From a checkpoint of a small transformer trained on Wikipedia.
Size: 11 layers, width 448, 7 heads of 64, MLP 2240 tanh GELU, vocabulary 2797, 33.4M parameters.
Architecture: LayerNorm before each block, no biases in attention or MLP, attention and MLP in parallel.
MLP neurons of a small language model. Each row is named by its layer, matrix (up: input weights; down: output weights) and neuron, and shows model dimensions 224-319. Each number is 128 + 32 x the weight over its row's rms, rounded and kept within 0 to 255.
Before each neuron's rows, "fires after" lists the tokens most often just before its 100 highest values on Wikipedia text that the model never trained on.

fires after: "2", ",", "estival", " N", " "
L6.up283 [ 48 177 155 117 155 166 162 162 145  98 131 100 165 137 158 126 134 181 185 168  91  94 205 136 125 104 134 112  74 147 161 161  89 109 112 118  71 131  86 129 146 102 111 180 115 112 132  60 182 127 118 104  79 160 141 104  90 153 147 137 111 111 136 119 141 164 138 107 139  47 169 133 130  89 186 186  82 155 116 133 131 170 136 138  86 123 211 141  98 115  97  84   9 130 123 205]
L6.down283 [139 164 178  81 149  90 165 116 154 116  69 117 158 121 164 111 134 175 129 156 132  90 134 151 115 104 118 151 145 119 128 113  90 131 175 160  98  88 123 109 162 115 113  88 117  62 101 158 132 116  96  59 136 190  96 150  84 106 117 196 160 143 131 133 104 141 138 153 141 110 183 195 161 136 125 115  95  82  99 122 141 109 138 104 150 142 108 128 102 110 137 128 121 113 181 152]

fires after: " the", " an", "al", " The", " a"
L6.up529 [104 110 145 145 108 118 105 152 153 188 129  56 146 148 134 123 128 116 126 102  86  80 113 164 104 114 148 155  96 178  89  85 194 163 175 144 137 155 123 130 165 132 142 125 133 159 150 119 200  81 101 125 121 149 112 113 108 129 135 141 123 119 123 140 119 101 162 166 139 100 159  99 146 128 192 144 136 136 138  65 136 133 188 148  92 168 156 112  98 122 155  90  91 123 145 169]
L6.down529 [ 96 192 138 141 165 148 138 100  76  77 134  71 133 159  86  91 163 171 151 120 113 121 153  48 148 167 163 111 178 110 172 137 112 132 183 127 107  76 130 115  98  81 108 178 140 114 143 101 115 118 124 130 101  97 102 154 116 120 122 209 124 179 109 105 134 159  99 129 159  68 176 148 104  87 132 138  93 141 178 119 127 140 164 106 123 106 158 109 118 137 168 131 142  99 127 122]

fires after: ".", " t", " m", "8", " p"
L7.up267 [142 125 149 148 104 161 125 178  81  90  94  88  96 155 158  75 124 116 180 211 146 153 171 143 123  82 142 148  71 117 105 135  95  81 153 141  69 120 104 119  88 108 132  80 106 163  81 105  81 120  94 116 102 142 154 255  89 130  98 126  85 156 132 145 125 132  92 153 137 160 103 124 133  80 130 198 162 141 110 156 155 169 129 118  56 124 113 177 155  97 136 135 124  68  82 160]
L7.down267 [178 169  64  81  86 125 140 174 156 116 141 124 123 124 135 119  74 131 110 133  81  62  82 153  29 138 105  77 137 143 125  70 174  98  98 138 157 132 210 141 171 150 134 163 157 125 167 129 134  85  85  95 144 147  84  80 156  83 124 153 100 169 149 201  81 130 158 131 160 130 112 136 126  72 147 123  87 160 127 140  97 103  94 142 137 160 106  68 172 157 161 130  76 155 130 110]

fires after: " m", " t", " an", " f", " was", " the"
L6.up1879 [111 118  66  88 188 100 135 164 112 149 103  68 104 136 122 128 156  84 182 104 121 152  74 136  99 116  92 131 111 132 115 129 128 158 112 140 105 116 152 127 154 200 192 112  57 152 100 132  73  90 115 123 167 117  92 132 102 126 140 129 156 128 143 127 142 144 101 154 187 101 134  91 168 145  91  81 177 102 107  82 109 170 138 125 128 151 108  74  94  36  72 100  93 108 122  98]
L6.down1879 [ 88  75 100 202 135 165  93 138 101 101 105 144 106 138  87 107 196 105 102 155 127 163 127  97 135 136 153 123 121 126 136  92 141  75 136 115 154  76 119 149  70 145  62 154 138 110 131  81 145  97 120 145  99 125 210 103  98 153 145 153 123 133 132 126 125 132 184 121 121 124 114 116 110 169 149 120  86 147 184 107 141 129 133  87 116 131  97 158 123 146 130 123 171  68  82 131]

fires after: " comp", " min", "p", " Comp", "ic", "bor"
L6.up230 [116 170 149 185 114 190  95 162 122 120 169 133 171 145 208 123 135 139 114 100 119  47 137 101  82 131 176  66  95 119 147 147 121 131 122  93 136 120 147  84 136 131 134  72 122 131 128 114 132 112 137 131 173 118 196 144 142 130 121 110 147  75 133 139 169 105  82 171 141 177 112 116 134  76  99 142 138 177 165 121 126 167 179 150 115 138 131 119  69 122  71 156 196  83 158 158]
L6.down230 [170 151 133 117 149 152 140  82 117 164 120  67 158 147 103 124 170 115 215 108 176 148 135 126  47 105 119  92 142  79 187 130 118 154 111  71 126 151 147 152 131 117 151 107 127 107 119 157 132 177 118 164 130  91  82  80 118 161 115 125 132 110 105 182 134 128 202 117 142 146 136 204 121 144 141 141 131 156 135 138 147  95 115 109 164 159 151  72 135 101 135 115 172 163 152 159]

fires after: " ", "-", " inter"
L7.up697 [118 139  86 147  94 128 162 128 131 105 131 121 148 102 161 156 122 139 147 206 122  92 117  84 156 169 152 152  93 131 116 132 164 134 176 136 126 111  83  96 123  94 149 108 165  96  82 129 167 128 120 108 151 164 140 157  42 121  81  87  83 152  59 180 147 174 152 131 132 133 111 106 137  68 159 139 133  94 117 176  98 173 127  82 158  52 110 173 104 134 145 119 165 150  86 127]
L7.down697 [ 90 138 183 154  89 169 117 157  78 110 127 107  92  92 115 109 119 134 123 153 137 171 111 126 148  77 153 192 118 186 129  74 184 129 159 144 196 130 171 115 145 126 162  55  71 140 147 125 129 184  79 155 121 122 156 158 154 112 170 112 100 143 142 130 121 141  70 178 148 113  88 159 149 140 130 148 149 171 146 144 125 153 118 122 111 121 112 134 188  85  70 127 128 140 144 143]

fires after: "0", " m", " min", "3", "9"
L7.up846 [125 194  66  92 100 103 144  76 100 104 125  89 137 147 155 102 149 106 199 163 136 113 132 125  52  90 117  96 105 127 145 145 130 203 138 166 141  99 116 124 114 100 156 198 102 164 154 157 166 108 112 155  86 140  86 131 136 159 107 129 159 139 120  73 157  85 178 167  72  89 138 151 110 147 103 112 144 165 103 120 148 130 162 111  86 112  86 166  54  74 161 141 130 148 121 151]
L7.down846 [125 134 104 148 199 135 121 114 136 132  96 113 140 155 122 178  64 144 127  63 116 121 165 135 134 197 140 147 114  82 148 193  98  84 147 137 120 151 136 154 162 156 172  98 122 143 102 127 134 108 130 142  87 119 148 194  87 108  95 138 172 126 145 140 134  86 176 126 112 165 129  53  90  97 149 136 113 186 171 116 143 114 169 128  98 103 193  56 135 129 102 145  81 144 114 182]

fires after: "2", "6", "3", "9", "8", "0"
L7.up2062 [106 116 159  46 119 102  97 140 118 114 110  46 165 137 137 203 151 148 178 124 104 139 129 113 179 168 139 106 122 133  73 157  91 127 112 133 133 120 128 112 121 154 105 165 128 162 198  79 127 140 160 155 110 202 132 108 126 117  70  72 139 162 137 102 116 163 142 114 170 153  82 121 150 115  94  53 120 118 143 132 190 155 180 163 134 107 148 154 114 140  84 154  76 136 149 164]
L7.down2062 [178 157 133 134 140 162 144 120 132 179 110 140 145 190 110 101 132 163 223 126  44 132 109  90 124  67 148 170 124 154 106 130 160  69 137 153 151 149  76 123  83 124 143 102 107 104 163 162 154 135 128 112 102 109 184 129 124 158 163 143 119 128 156  86 164 129 129  79  90 107 103 147 134  89 156  95 175 143 107 150  45 122  99  77 131 175 154 144 144 106  87 159 169 179 147 131]

fires after: " ", "°", "-", " K", " a"
L7.up1017 [106 152 122  90 136  80 116  98 128  77 145 125  85  82 151 159 148 126 120 164 129 166 175 109  65 105  80 141 149 129 111 176 120  79 144 102 113 111 127 122 146 148 135 150 168 113  81 166 171 141 169  88 134 167  93 129 124  85 135 133  93 123 121 110 102 117 135 154 153 173  92 100 144 103 133 127  59 106  94 132 120 143 162  67 155  98 135 136 153 144 107 101 127 128 126 116]
L7.down1017 [149 159  97 119 113 117 123  78 134 119 166 121 134 121 135 131 172  91 127 187 131 115  73 131 149  61 132 124 126 119 183 119 138  93 155 144 113 117 128 171 153 175 154 221 169 124 148 181 128 144  93 159  91 150  86 155 106 160 159 124 195 145  86 148 126 115 124 114 125 144 153 132  97  94  80  86 112  57 197 143  73 111 141  94  66 166 105 144 101 159 159 123 121 189 194 193]

fires after: " "
L7.up384 [122 173 136 132  90 200 132  41 139 121 109 105 170 104 179  93  99 165 187 131 139 104 101 105 127 145 129 169 130 137 106 157 166 169 111 158 132 122 149 181 124  89 183 137 211 132 116  74 161 117 208  75 126 142 111 125 174 121 181 118 191 170 111 108 137 153 118 173  94 127 145 124 158  97  92  84 177 114  64 173 120  77 131  75 137 173 179 141 171  88  72 162 191 126 149 134]
L7.down384 [ 84 197 191  91 107 117 127 139 149 130 125 100 150 189 114  87 114 159 107 111 116 115 127 137 126  67 141 132 136  81  86  87  95 132 130 142 153 130 129 122 110 107 129 134 118 162 149 113 142 143 143 103 138 184 113  64 169 143 137  90  55  44 102 109 214  77  87 181 163 190 143 151  10  78 157 171 151  84 158  78  78 110 139 151 150 132 100 125 174 190 157  80 206  64 132 161]

fires after: "0", "2", "1", "-", " cont", "8"
L6.up595 [157 107 159 167 164 167  85 155  66 154 186 142 118 121 157 157 156 138 183  97 132 148 129 110 142 128  99 102 120  96 106  83 138 107  82 108 134 183 143 150 167 180  65 108 110 201 128 162 132 131 140 168 122  84 118 110 158 134 125 113 130 143  89 127 173 188 124 163 161  84 146  99 132  94  87  66  98 137 134  60 124 121 133 201 154 162 192 108  75  69 155  94 160 127 197 147]
L6.down595 [159 123 170  84  89 126 147 152  96 151 113 101 130  53 150 112 147 106 113 109 165 154  46 158  96 118 155 132 130 118 221 135 133 125 119 115  76 124 128 125 124  86 119 164 175 102  98 102 123 118 113 110  92 112 130 114 110 124 143 107 134  81 166  73 105 135  95 139 172 149 138 170  74 160  71 163 137  96  91 202 176 147 155  73 163 133 112 166 143 133 170 102 164 130 117 158]

fires after: ".", "s", " ", "1", "0", " Christ"
L6.up774 [160 130 110 152  94 197 165 110  96 158  80 125  97 148  58 164 117 108 182  99 146 194 116 152 137 148 115 127  82 150 101  84 157 133 110 166 154 106 117 159 100 130 165 149 147 174  98 185 142 152  59 144 151  53 110  94 117  89 133 144 133 155 181 128 122 196 150 188  82 102 115 126 168 115 170 101 155 119 141  77  96 151 129  80 170  89 132 146  52  57 126 139 102 129 117 169]
L6.down774 [110  77  95 166  87  93 139 174 150 153 153 157  81 115 136 113 148  73 120 126 176 125 163  88 133 104 107 198 154 149 155  96 111 221  98 135 153 127 148 113  73  88 102 143 153 140  52 137 109  83 103 116 147 154 152 114 142 127 117 172 191 177 104 110 156 136 147  80 108 158 104 150 127  93 185 173 133  95 126  81 152 159 148 161 124 102 111  93 161 133 150 119 155 137 110 162]

fires after: " ", "1", "9", " was", "2", " ("
L6.up900 [139  89 127  96 139 123 135 164 164 135  71 122 151  62 110 148 127 153 149 174 116 154 101  84 176  83 145 105 109 107 153 171  64 147  96 159 141  88 178 151  80 153 118 105 190 134 156 139 142 172 132 160 119 119 110 136  97 107 175  98 118 137  84 144 149 160 101 130 179 112 102  94 121 139 150 114 152 146 149 148 118 195 115 130 111 121 123  76 150 106 143 108 121 126 152 113]
L6.down900 [200 156 109  90 118 159 151 135 105 123 165 131 124 162 142  90 133 115 122 175 113 104 191 141  83 124 174 149  97  95 131  68  91 120 133  55 166 132 110  86 158  91 185 135 122  30 122 104 173 112 138 129 121 146  81 163 129 126 182  80 135 130 136  69  95 181 142  88 121 116 120 110 122 124 141 180 159 101 147 185 129 152 115 170  82 108 118 106 179 135 128 187 198 156 102 103]

fires after: " |", " the", "|", "-", " The", ","
L7.up2189 [ 93  86 168 125 169 143 146 126 122 175 154 128 134 128 111  95 124  55  46 153  85 113  98 100 103 152 159 103 123  90 121 151 175 103 133  89 101 186 181 161 140 104 101 171 142 180 145 157 116 131 153  83 154 143 153 103 132 160 128 126 122 101 124  91 108 114 132 146 125 166 112 131 102 174 131 115 149 167 105 120 110 162 166  82  56 202 140 102 125  96 159 119 117 155 108 132]
L7.down2189 [184 135  70 178 112 127  94 140 120 170 159 163  91 106 132 116 140 138 123 124  81 120 161 130  86 157 119 119 140 158  96 116  90 145 126 158 153  68 107 136 107 137 134 171 190 134 113 102 107 167 174 119  96 172 117 144 146 112  93 142 113 189  64 167 171 121 105 112 149  71 148  63  61  95 136 176 129 135 104 149 141 127 166 180 157 124 132 104 173 134  62 172  79 139 152 139]

fires after: " ", " in", "2", " November"
L7.up448 [130 123 172 127 103 174 115  58 116 123 142  98 145 171 169 112 196 116 154 144  73 162  74 104 112 105 129  75 140 115 139 134 150 126 119  91 172 169 145  93 137 153 149 100 145 132 169 135 163 107 116 112 179 150 120  97 108 134 125 107  35 115 156 104 143  77 108 129 103  90 125 105 116  83 164 137 122 142  73 121  74  98 109 123 154 162  88 110 129  59 142 104  97 121 195 161]
L7.down448 [121 103 151 102 166 141  98 143  94 121 172 104 134 107  93 114  80 147  64  63 168 108 185 126 120 133 109 150 142 166 104 113 106 123 166 173  68 101 110  94 154 107  95  83  94 172  91  90  98 126 128  70 104 129 114 138  75 138  32 138 101 128 105 141  90  77 112 193 123 120 182 128 118 147 129 107 144 100 163 131 146 201 152 126  59  47 117 132 115 178 124 152 204 163 115 112]

fires after: " ", " (", "1", "3"
L7.up536 [146 100 142 155 125  81 120  95 130 132 185 167  79 135  89  95 152 182 121 133 168 122 176  97 109 165 123  79 102 109 132 185 108 123 141 143 148  91 100 175 132 140 103 114 193 139 144  98 161 117 132 184  93  95 135 111 172 137  61 146 191  83 104  88 113 136 167  53 119 181 157 111 139 119 114 116 136 107 129 201 180 148  91  82  65 131 105  93 119  97 153  90 145 150 154 113]
L7.down536 [191 123 168 124  79 106 144 112  97 164  78 110 106  66 136 139 166 138 146 119 140 116 164 124 141 110 170 109 151 142 155 136 186  60 126 104  82 168  92 106 123 127 103 146  55 108 115 111  78 160  65  82 168 161 129 108 126 113 170 141  49 140 148  92 128 109 132 168 170 145 156 127 162 144 131 106  68 138 106 120  90 103  69 103 122 148 108  95 105 112 124 115 136 184 155 110]

fires after: " ", "1", "0", " M", "2", "l"
L6.up362 [ 84 110 138 160 137 142  73 149 113 118 116 120 113 166 157 137  89 126 185 150 164 144 158 184 122 162 132 144 118 105  98 149  88 109 161 144 167 121 107 131 116  97 161 162 127 176 120 141 134  90 121 148 200  96 107 131 119 141 117 152 151 116 134 143 162  86 189 195 144 171 140 107  65 119 157 106 155 146 155 104 120 122 122 135 186 124 102 169 146 133 114 200 173 142 123 198]
L6.down362 [112 189 135 164 136 116 107  92 125 130 189 125 122 107 113 134 195 185 123 123 106 130 103 128 118  88 124  98 143 134 197 136 136  97 114 132 137 122 131 106 150 116 130 159 136 201 135 122 163  78  96 100 143  76 106 106 107 134  97  43 130 156 165  84  97 110 105 120 120 107 122  83 116 117 109 153 106 118 200  97 117 103 163  71 114 142 101 167 157 208 131 112 136 154 121 133]

fires after: " ", "1", "2", " October", " July"
L7.up281 [146 117 203 126  75 134 103  99  35 151 193 116 108 102 121 128 172 132 152 135 160 128 109 103 160 149  86  81 134 125 147  66 157 155 152 114  96 125 169 113 154 139 161 123 177 164  81  91  66 165 162 121 122 106 143  83 138 123 133 138  96 172  88 125 195 107 113 114 169 114 137 123  65  94 145 134 149 135 134 168 129 132 133 127 160 169 138 188  74 115  98 126 130 120 157  73]
L7.down281 [136  83 108  83  82 112 123 119 160 132 114  66  63 164 127  76 190 113 166 149 131 130  98 124 145 169 160 159 152 137 130 179 138 114 152 137 172 148  73 145 106 108 144 182 162 133 124 134 130 113 111 153 113  67 158 140 110 119 160  83 155  34 110 163 135 126 131 141 117 134 164 139 124 141 147 112 140 100 170 152 144 180  69 177 203  86  98 172 130 145 175  97 152 165 173  57]

fires after: " f", "f", " F", " M", " m", "ell"
L6.up742 [123 145  81  89 136 112 120 162 189 184 157  90  93 140 127  72 119 137 138 158 108 101 128  96 171 132 182  82 106  98 109 112 167  90 193 126 188 145 157  82 106 152  99 106 120 118 172 143 132 173  92 144  60  90 117 118  89  87 112 175 149 102 161 145 147 104 110 119 149 171 186  72 172 153  89 175 125 159 150 107 154 148 138 120 130 182 135 108 124 141 169 150 132 105 147  77]
L6.down742 [120 141 173 154 111 183 137 121  96  63 210 139 121  78  96 126  95 107 156 158  67  87  86 131  92 163 111 145 114 119 130  95 120 166 128 126 119  62 170 171  94  43 129 164 189  81  97 155  82 123 158 139 152 155 158 167 192 160 138 103 116 150  93 100  68 132 157 156 153 132  96 172 122 137 147 152 125 113 145 149  70 129 123 123 182 119 123 165 156 130 119 138 193 146 170 196]

fires after: ".", " ", "1", "0", "2", " E"
L6.up1422 [163 144 100 185 134 128 109 153 110 104 158  92  96 130 195 120 152 140 102 134 155  97 121 162 160 122 148  95 170 135 121 146  75 130 108  94 106 164 106 118 125 128 154 109 118 102 126 131 107 105  90 152 136 117 145 150 108 154 129 162 112 118 113  79 194 153 185  91 129 107  96 136 110 136 121 112  88 139 121 111 128 130 117 178 201 169 136 151 120 130 146 111 100 115 104 180]
L6.down1422 [116 147 148  94 143 123 141 111  88 121 101 189 136 183  74 124 135 166  94 137 118  86 147 142 124 129 155 113 106  67 120 106 140  66 112  39  91  98 157 126 144 177 146 124 117 107 132 124 110  87 127 117 142  74 143 158 132  89 111 133 165 131 132 114 166 166 101 141 184 151 158 132 161 201 122 101  73 118 162 130 155  94 152 134  73 103 128 128 137 153 104 141 102  60 124 159]

fires after: "0", "5", "6", "1", "a", "2"
L7.up1956 [120 122   6 160 105 144 104 135 128 142 129 126 116  99 117 199  83 105 146 146 173  94  84  99 121  80  87  73 135 155 115 121  89 118 189 126 110 121 137 173 120 160 129 173 131 190 146 120  76 110 124 141 120 200 179  91 173 155 132 137 127 158 175 112  83 115 121 107  93 101 118 115 128 134 167 112  78 156 116 112 108 154 128 128 129 130 142 152  74 167 136 103  88 218 157 111]
L7.down1956 [156 112 113 102 105 139 130 116 128 124  99 125 126 206  91 152 149  46 195 179 122  92 102 137 178  83 118 117  96 176 146  80 158 127 106 118  62 126  93 134 135 129 155 107 162 132  83 101 154 152 107 115 171 135 133 154 153 162 122 132 137 105 123 126 108 120 227  88 153 173 121  96 146 127  98  97 154  99  38 164 134 165  86 135  91 141 149 136 114 119 103 172 138 132 134 144]

fires after: ".", " B", " S", " A", " War", " F"
L6.up1930 [177 140 149 107 144  80 160 180 104 174  83  26  79  83 102 160 136 131 176 107 210 136 174 117 175 110  88 132 164 116 187 104  97 127 109  96 155 111 165 111 136 165 116 183 154 134 112  96 172  87 128 117 144 153 143 149  89 131 112  68 154 121 149 178 177 129 160 143 107  99 110 144 173 140 129  99 119 151 132 119  97 143 157  71 183  54 186 138  86 107 140  86 203  73 170 188]
L6.down1930 [159 159 123 135 139 113  86 122 119 156  87 128 163 107 158 156 225 111  60  82 150 131 105 144  87 139 103 151 124  81 180  84 161 132 167 134 164 106 156 142 173 107 155 175 116 123 124 137 147  98 138  93 129 103  99  79 157  78 127 179 101  99 124 103 125 151 150  90 166 137 160 149 174 140 187 158 154 172 133 114 136 114 115 159 131 178 117 117 109 118  93 136  96 109 132 115]

fires after: "0", "1", "2", "3", " I"
L6.up1983 [ 95 109 159 176  79  94  89 130 151 143 122 129 118 114 144 100 112 142  82 143 154 127 130 131 104 168 146 113 134 121 128 185 191  85 217 106 165 108 144 103  98 148 100 166 121 132 124 135 110  95 135 139 122 100 128 133 142  85 149 172  93 156 151 134 120 127  98  88  49 118 113 173 133 159 145 140  88 132 126 138 183 101 135  78 106 126 120 158 135  99 172 153 211 186 139 151]
L6.down1983 [149  80  64 153 107  96 114 145 131  92  75 128  77 117  94  84 139 169 145 139 146 197 128 116 142 101 152 144 128 164 132  79 108 147 105 144 126 152  83 167 132 149 106 139 107  91 149 119 107 161  74 134  81 139 113  88 172 135 143  82 151 164  77 133 114 128 108  75 187 140 139 108 153 182 140 177 124 131 138 136 154 177  25 162 131 127 163 180 129 138  86  95 180 138 113 122]

fires after: " (", "9", "k", "1", "0", "5"
L6.up1219 [108 115 131 166 114 135 142 130 109 117 164 174 193 115 132 154 138  51 153 150 120 166 101 112 130 134 133 123 153 126 111 114 105  76  78 114 110 143 153 105 138 137 126 142 193 102 174 137  99  76 141 159 113 141 145 103  70 154 107 125  78 100 107 117  69 112 132 108 125 136 135 165 109 171 114 134 108 129 118 146  82  98  75 153 116 107 119 197 186 146 126 163 180 101 105 149]
L6.down1219 [ 98  86 110 164 136  91 103 120 122  95  78 162  42 125 137 100 143 166 128 116  91 113 157 142 122 193 120 160  86 131 125 128  80  98 127 197 179 122 117  97  88  78 132 110 101 186 139 131  85 111  89  85  63 132 150 121 136 101 147 139 136 120 163 103  99 138 150 162  86 147 111 124 108 117 112 120 117  70  99 176 149 183 165 122 109 123 117 130 140 179 171 169 143  87 137 120]

fires after: ".", "°", "′", "3", "2"
L6.up1797 [113 138 178 172 104 122  70 154 143 138 105  32  59  76 132 124 130 133 153 138 165  94 171  90 119  79  73 159 114 120 153  68 123 100 114 125  99 146 141 114 160 121 170 111 177 159 105 115 106 117 148 192  61 117 152 115 157 114 139  91 112 120 145 125 113 161 161 187 111 149  97  73 181 107  98 139  74 120 175 116 165 120 158 196  76  77 157 129 128  81 100 165 138 143  89 197]
L6.down1797 [113 184 164  95  73  75 139 173 151 131 117 138 135 128 149 146 138 157  89 163 140  90 139  92 170  87 110 171  95 131 160 159 110 126 110 191 182 142  86 110 106 200 140 192 125 129  73 229 156 132 154 158 125 157 138  98 143 136 133 110 178 106 153 132 138 155 111 175 108 123 180  42  62 130 180  96 132 142 134 152 128 111 130 145  75 106 107  51 134 141 125 129  19 180  65 151]

fires after: " ", "1", "2", "0", "3"
L7.up2003 [109 128 123  82 118 152 117 107 133 125 100 173 139 200 142  93 138 108 166 128 146 123 146  99 156  79 124  84  82 128  68 158 157 112 165 129 141  92  93 184 105  92 133 156 153 137 115 135 172 129 180 167 128 107 130  93 149 127 112 130 217 121 140 138 162 131 154 129 151 123 156  98 112 113 152 120  86 143 168 121 111 135  99 158  56  76 113  91  78  95 174 145 165 156 198  96]
L7.down2003 [ 62 118 108  97 137 132 155 139 147 153 126 107 160 143 144 146 158 140  85 110 142  99 116 133 125 113 153 105 128 108 104  86 186  84 140  99 150 157 136 155 122 138 128 152 161 165  89 120 151  90 163 138 137 113 123 138 154 101 148 118 159 114 103 142 118 153  93 118 137  68 159 153 144 199 153 160 141 119 140 121 107 153 144 161 123 104 144 168 117 131 129 192 188 141 130 159]

fires after: ",", " was", " "
L6.up77 [169 112 114 144 112 140 116 169 153 169 111 120 123 106 116 117  89 119 171 144 176 131 179 166 167 106  32 137 129  93 154 183 115 178 161 149 123 128 139 135 127 199 183 171 113 138 125  59 144 110 105 140 132 163  90 184 123 109 127 146 138 191 105 189 129 133 138 140 109 162 105  98 185 106  96  87 172 163 157 127 190 117 168 136 136  90 129 100 105  70 115 138 182  89 161 140]
L6.down77 [119  61  61 175 157 158 142 139 124  78 124  70 126 184 119 145 135 104  93  71 113 139  75 100 133  88 157  81 116 117  82  87 134 113 115  60 131 168  63 113 162 124  90 178 121 120 136 127 139 113 149 187 154  97 103 110 159 131 109 187 145 113 125 108 137 158  87 124 123  89 173  87 111  79 158 155 151 149 145 139  98 121 107 123 152 152 153 125 179 129 169 132 115 126 119 209]

fires after: " ", " t", " p", " com"
L7.up1580 [105  68 126 125 148 121 100 156 117  68 121 159 123 126 140 101  57 176 148  97 157 162 123 117 157 151 107 177 149 172 113 169 128 159  95 151  84 106  87  91 107 121 175 131 163 192 144 139  97 119  99  69 142 119 152 163 116 144 150 124 124 154  69 107 123 118 146 164 146 195  63  96 152  73 158 160 161 157 129 114  76 155 133 115  97 133 169  90 147 125 106 109  97 115 125 140]
L7.down1580 [138 119  99 119  66 138 144 168 132 143  46 119  51 138 114 124 150 139 100  95 184 126 132 100  97 103 134 161 168 145 127 108 111 156 136  68  89 103 100 115 123 125  80 114 105 130 149 121 114 153  80 115 161 142 122 123  86 114  83 115 117 154 144 137  79 163 124 127  99  87 137 178 143 147  87  66  74 141 136 146 136  80  89 156 102  92 116 150 150 134 106 120 130  98 173 113]

fires after: " ", " in", " the", " a"
L6.up781 [119 122 136 136 155 155 124 146 133 115 120  98 113 170 157 118 181  54 152 146 131 156 120 164 131 131 139 131  87 152 138 178 135  92 123 116 124 125 169 118 136  90 143  92 171 130 155 133 252 137 128 118 126 121 103 119 136 134 155 136 128 123  44 132 204 114 128  97 139 121 128 108 172  86  86 130 113 180  81 123 146 141  97 126 152 177 106 133 132 104 155  95 102 145 144 189]
L6.down781 [ 85  99 141 117 100 138 116  93 109 124 135  88 181  84 125  89 104 148 121 121 127 195 177 118 107 142  93 125 120  70  98  91 117 143 137 172 139 154 126 145 107 207 169 131 159 158 130 145  78 176 121 121 115  45 171 142 129 144  75 114  81 129 180 176 152  95 117  87 128  76  77  95 169 137 135 113  56 128 149 138 137 115 127 116 170 143 149 144 126 117 130 132 120  66 159 170]

fires after: " F", " f", " s", " S", "hes", "al"
L6.up1659 [ 67 127 140  72 118  94 148 149 144 181  80 106 104  81 109  78  73  66 160 132  78 169 135 118 148 118 104 105 173 118 143 111 153  59 182 113 171 156 135 146 164 108 167 164 171 154 150 195 164  82 129 100 112 104 125 172 123 167  95 109  59 151 185 161 157 191 105 155 156  92  68 167 135  97 108 168 118 177 116 122 119 143 146 145 142 153 163 103 159  68  99 126  55  99 105 125]
L6.down1659 [117 105 108 175 143 130 118  87  76 181 110 116 139 209 168 119 135 122  93 132 138 103 126 139 190 150 148 119 141 147 113  75 114 103 115 139 136 143 160 122 135  91  95 107  64 148 169 171 131 150 158 154 118 109 146 107 167 127 152 107 144 120 147  92 164 130  75  95 138 156 130 199  95 133 119  92 107 157 115 158 101 142 146  97 122 115 112 145  74 166 116 128 137 155 128 145]

fires after: ".", "7", "0", "8", "6", "9"
L7.up770 [114 172 106 148 112 126  86 179 161  61  83  87 120 112 132 118 185 158 155 114 147 145 107 163 138 181 155 165 171 168 199 141  96 143  89 119 130 120  99 128 120 125 162 123  80 156 152 122 111 116  30 116  51 136 138 133 103 173 120 120 116  89 143 220  97 110 122 145 166 144 131 114 164 157 138  97 103 141 174  72  95 163  88  97 148  95  83  91 118 141 176 147 129 149 128 161]
L7.down770 [141  68 146 124 102 159 207  94 122 108 132 160 194 138 166 140 120 119 117 132 138 121 132 143 187 190 105 154 134 149 152 104 119  83 110 177  88 142 200 107 166 176 202 110 117 164 163  57  81 130 130  77 107 182  99 136 156 131 133 183 121 118 166 146  92 141 142 111  94  93 168 174 126  78 141 224 163  95 122  96 145  99 127 171 189 159  85 125 156 133 129 120 110  66 147 146]

fires after: " ", " D", " O", " his", " |"
L7.up1108 [158 141 102 121 107 129 144 103 154 220 122 105 142  95 164 195 139 121 116 171 112 174 118 116 172  80  95 130 120 139 143 112 115 115 126 118 140 127 125 122 126 130 144 130 109 139 155 108 124 103 112 105 117  96  89 123 118 136 142  84 190 138 131  71 184 171 175  78 122 110  84 114 192  86 133 131 127 118 192 134 181  97 113 165 164  92 140 117 140 132 183 204 115  71 122  90]
L7.down1108 [145 127 161 127  76 137 119 119 153  79 138 165  93 105 141  66 153 139 105  74 157 121 150 155 102 170 171 133 136 123 132 148 165 146 128 136 131 196 123 192 127 109 161 150 140 134 146  70 130 106 107 122 120  92 130  94  97 163 195  90 133 167 137 173  57 148 130 166 124 125 184 157 108 130 103 113 172 102 151 162 143 138 131 109 153 149 124 140 166  79  82 126 137 136  87 129]